python train.py --head_dim=96 --lr_head=0.0118 --train_tokens=155900000
MLP neurons of a small language model. Each row is named by its layer, matrix (down: output weights) and neuron, and shows model dimensions 96-191. Each number is 200 + 30 x the weight over its row's rms, rounded and kept within 0 to 999. A neuron's up and down rows have the sign that makes its largest values positive.
After each neuron's rows, "raises" lists the tokens whose logits its output raises most directly, leaving later layers aside.

L12.down95,182,212,115,183,157,193,250,233,198,241,223,210,194,236,245,168,200,181,209,187,185,176,223,237,175,201,225,130,189,207,203,174,187,203,227,182,207,155,197,173,173,206,230,177,192,172,199,172,212,181,223,159,206,195,238,249,215,181,244,195,188,191,215,280,190,219,199,205,170,212,118,155,151,197,213,223,196,200,237,133,183,188,201,175,181,240,192,167,227,189,204,190,138,178,196,213
raises: "le", "les", "y", "ly", "let"

L17.down268,174,168,165,184,207,230,234,214,164,264,208,235,196,200,206,169,222,149,180,225,195,240,256,211,203,147,191,148,208,151,188,163,170,127,176,167,190,187,186,211,242,190,201,187,222,198,175,239,240,238,195,169,162,166,215,225,158,158,247,238,240,242,277,186,201,227,225,197,208,151,209,205,234,191,186,187,191,197,218,250,190,173,206,189,318,176,133,164,187,209,184,186,163,173,204,198
raises: "ges", "g", "co", "ger", "gy"

L17.down440,248,208,188,225,158,266,240,229,177,225,144,171,172,213,189,210,184,270,132,193,205,139,192,164,243,193,181,195,179,186,184,197,229,207,221,168,218,234,143,172,207,194,201,230,211,224,175,146,175,215,171,226,176,274,136,254,176,191,195,214,202,237,212,182,169,186,194,180,207,226,202,146,199,207,143,164,235,225,224,195,155,209,211,207,260,195,230,196,179,163,142,157,225,188,171,235
raises: "s", "y", "ly", "p", "."

L14.down53,262,199,248,202,216,213,225,264,230,150,208,194,164,180,190,199,219,163,209,202,229,202,157,245,177,172,186,228,191,147,181,216,157,216,210,184,240,196,255,194,151,99,152,227,211,230,176,217,172,167,182,241,205,164,181,182,238,245,209,206,226,206,230,176,204,210,207,199,238,208,232,223,160,225,151,188,184,203,235,219,154,227,246,173,181,229,212,165,156,257,218,226,212,208,247,255
raises: "al", "als", "alt", "ald", "aly"

L9.down419,175,186,132,192,163,166,183,151,183,186,229,226,211,158,274,114,233,237,208,209,209,223,241,154,166,256,220,209,175,220,217,197,132,203,142,149,243,201,234,242,185,245,185,213,197,176,267,242,187,212,191,150,191,218,213,163,202,209,200,197,214,206,193,221,229,146,169,233,195,206,174,195,140,220,179,214,263,203,213,191,198,234,226,209,254,168,193,176,184,179,160,223,185,181,174,228
raises: "bour", "ished", "bor", "ody", "cted"

L13.down417,218,219,213,181,204,162,200,235,193,200,176,172,184,199,206,202,202,161,235,162,222,164,221,185,198,200,213,227,204,253,253,176,199,170,177,190,163,200,210,183,193,233,194,228,154,191,169,186,282,252,216,222,182,196,237,220,160,257,259,242,138,238,180,161,238,217,172,231,169,174,215,270,193,236,225,173,198,197,221,146,179,207,186,220,250,203,180,170,173,210,211,198,206,226,241,209
raises: "ature", "ics", "ic,", "ity:", "ic"

L4.down250,156,210,172,185,207,181,182,207,188,211,162,230,161,254,245,219,134,191,167,189,163,211,196,169,212,154,169,195,279,239,240,291,230,197,218,151,210,219,227,198,198,177,208,224,275,210,169,153,196,235,182,221,205,170,148,242,208,158,230,220,189,227,222,196,219,188,200,237,233,197,195,156,166,190,171,212,193,233,195,155,187,153,196,207,157,212,124,206,216,193,215,197,278,187,191,216
raises: "e", "outh", "ev", "ellow", "eat"

L17.down391,214,190,203,154,163,198,224,216,195,217,199,210,170,193,208,212,192,219,182,219,204,243,237,167,151,183,203,207,161,211,170,256,248,203,256,190,198,145,145,180,223,166,240,173,166,240,226,186,212,194,176,197,144,196,237,203,178,193,217,243,202,137,193,184,246,258,173,212,181,215,205,201,183,264,257,171,222,204,168,182,162,150,226,201,216,197,210,164,248,180,202,251,150,132,220,196
raises: "ause", "ases", "ation", "el,", "ate,"

L11.down58,162,210,245,234,180,228,158,219,220,192,176,184,198,169,231,187,147,201,160,245,199,271,213,218,169,170,230,221,181,150,243,233,270,186,164,203,181,178,135,187,182,214,176,156,176,217,181,231,216,218,221,191,232,269,158,180,192,174,210,159,143,211,191,156,225,168,168,139,219,207,218,193,187,164,209,241,259,260,228,199,242,203,215,189,186,156,175,229,146,175,199,250,198,197,188,265
raises: " by:", "'t", "0", " time.", "ural"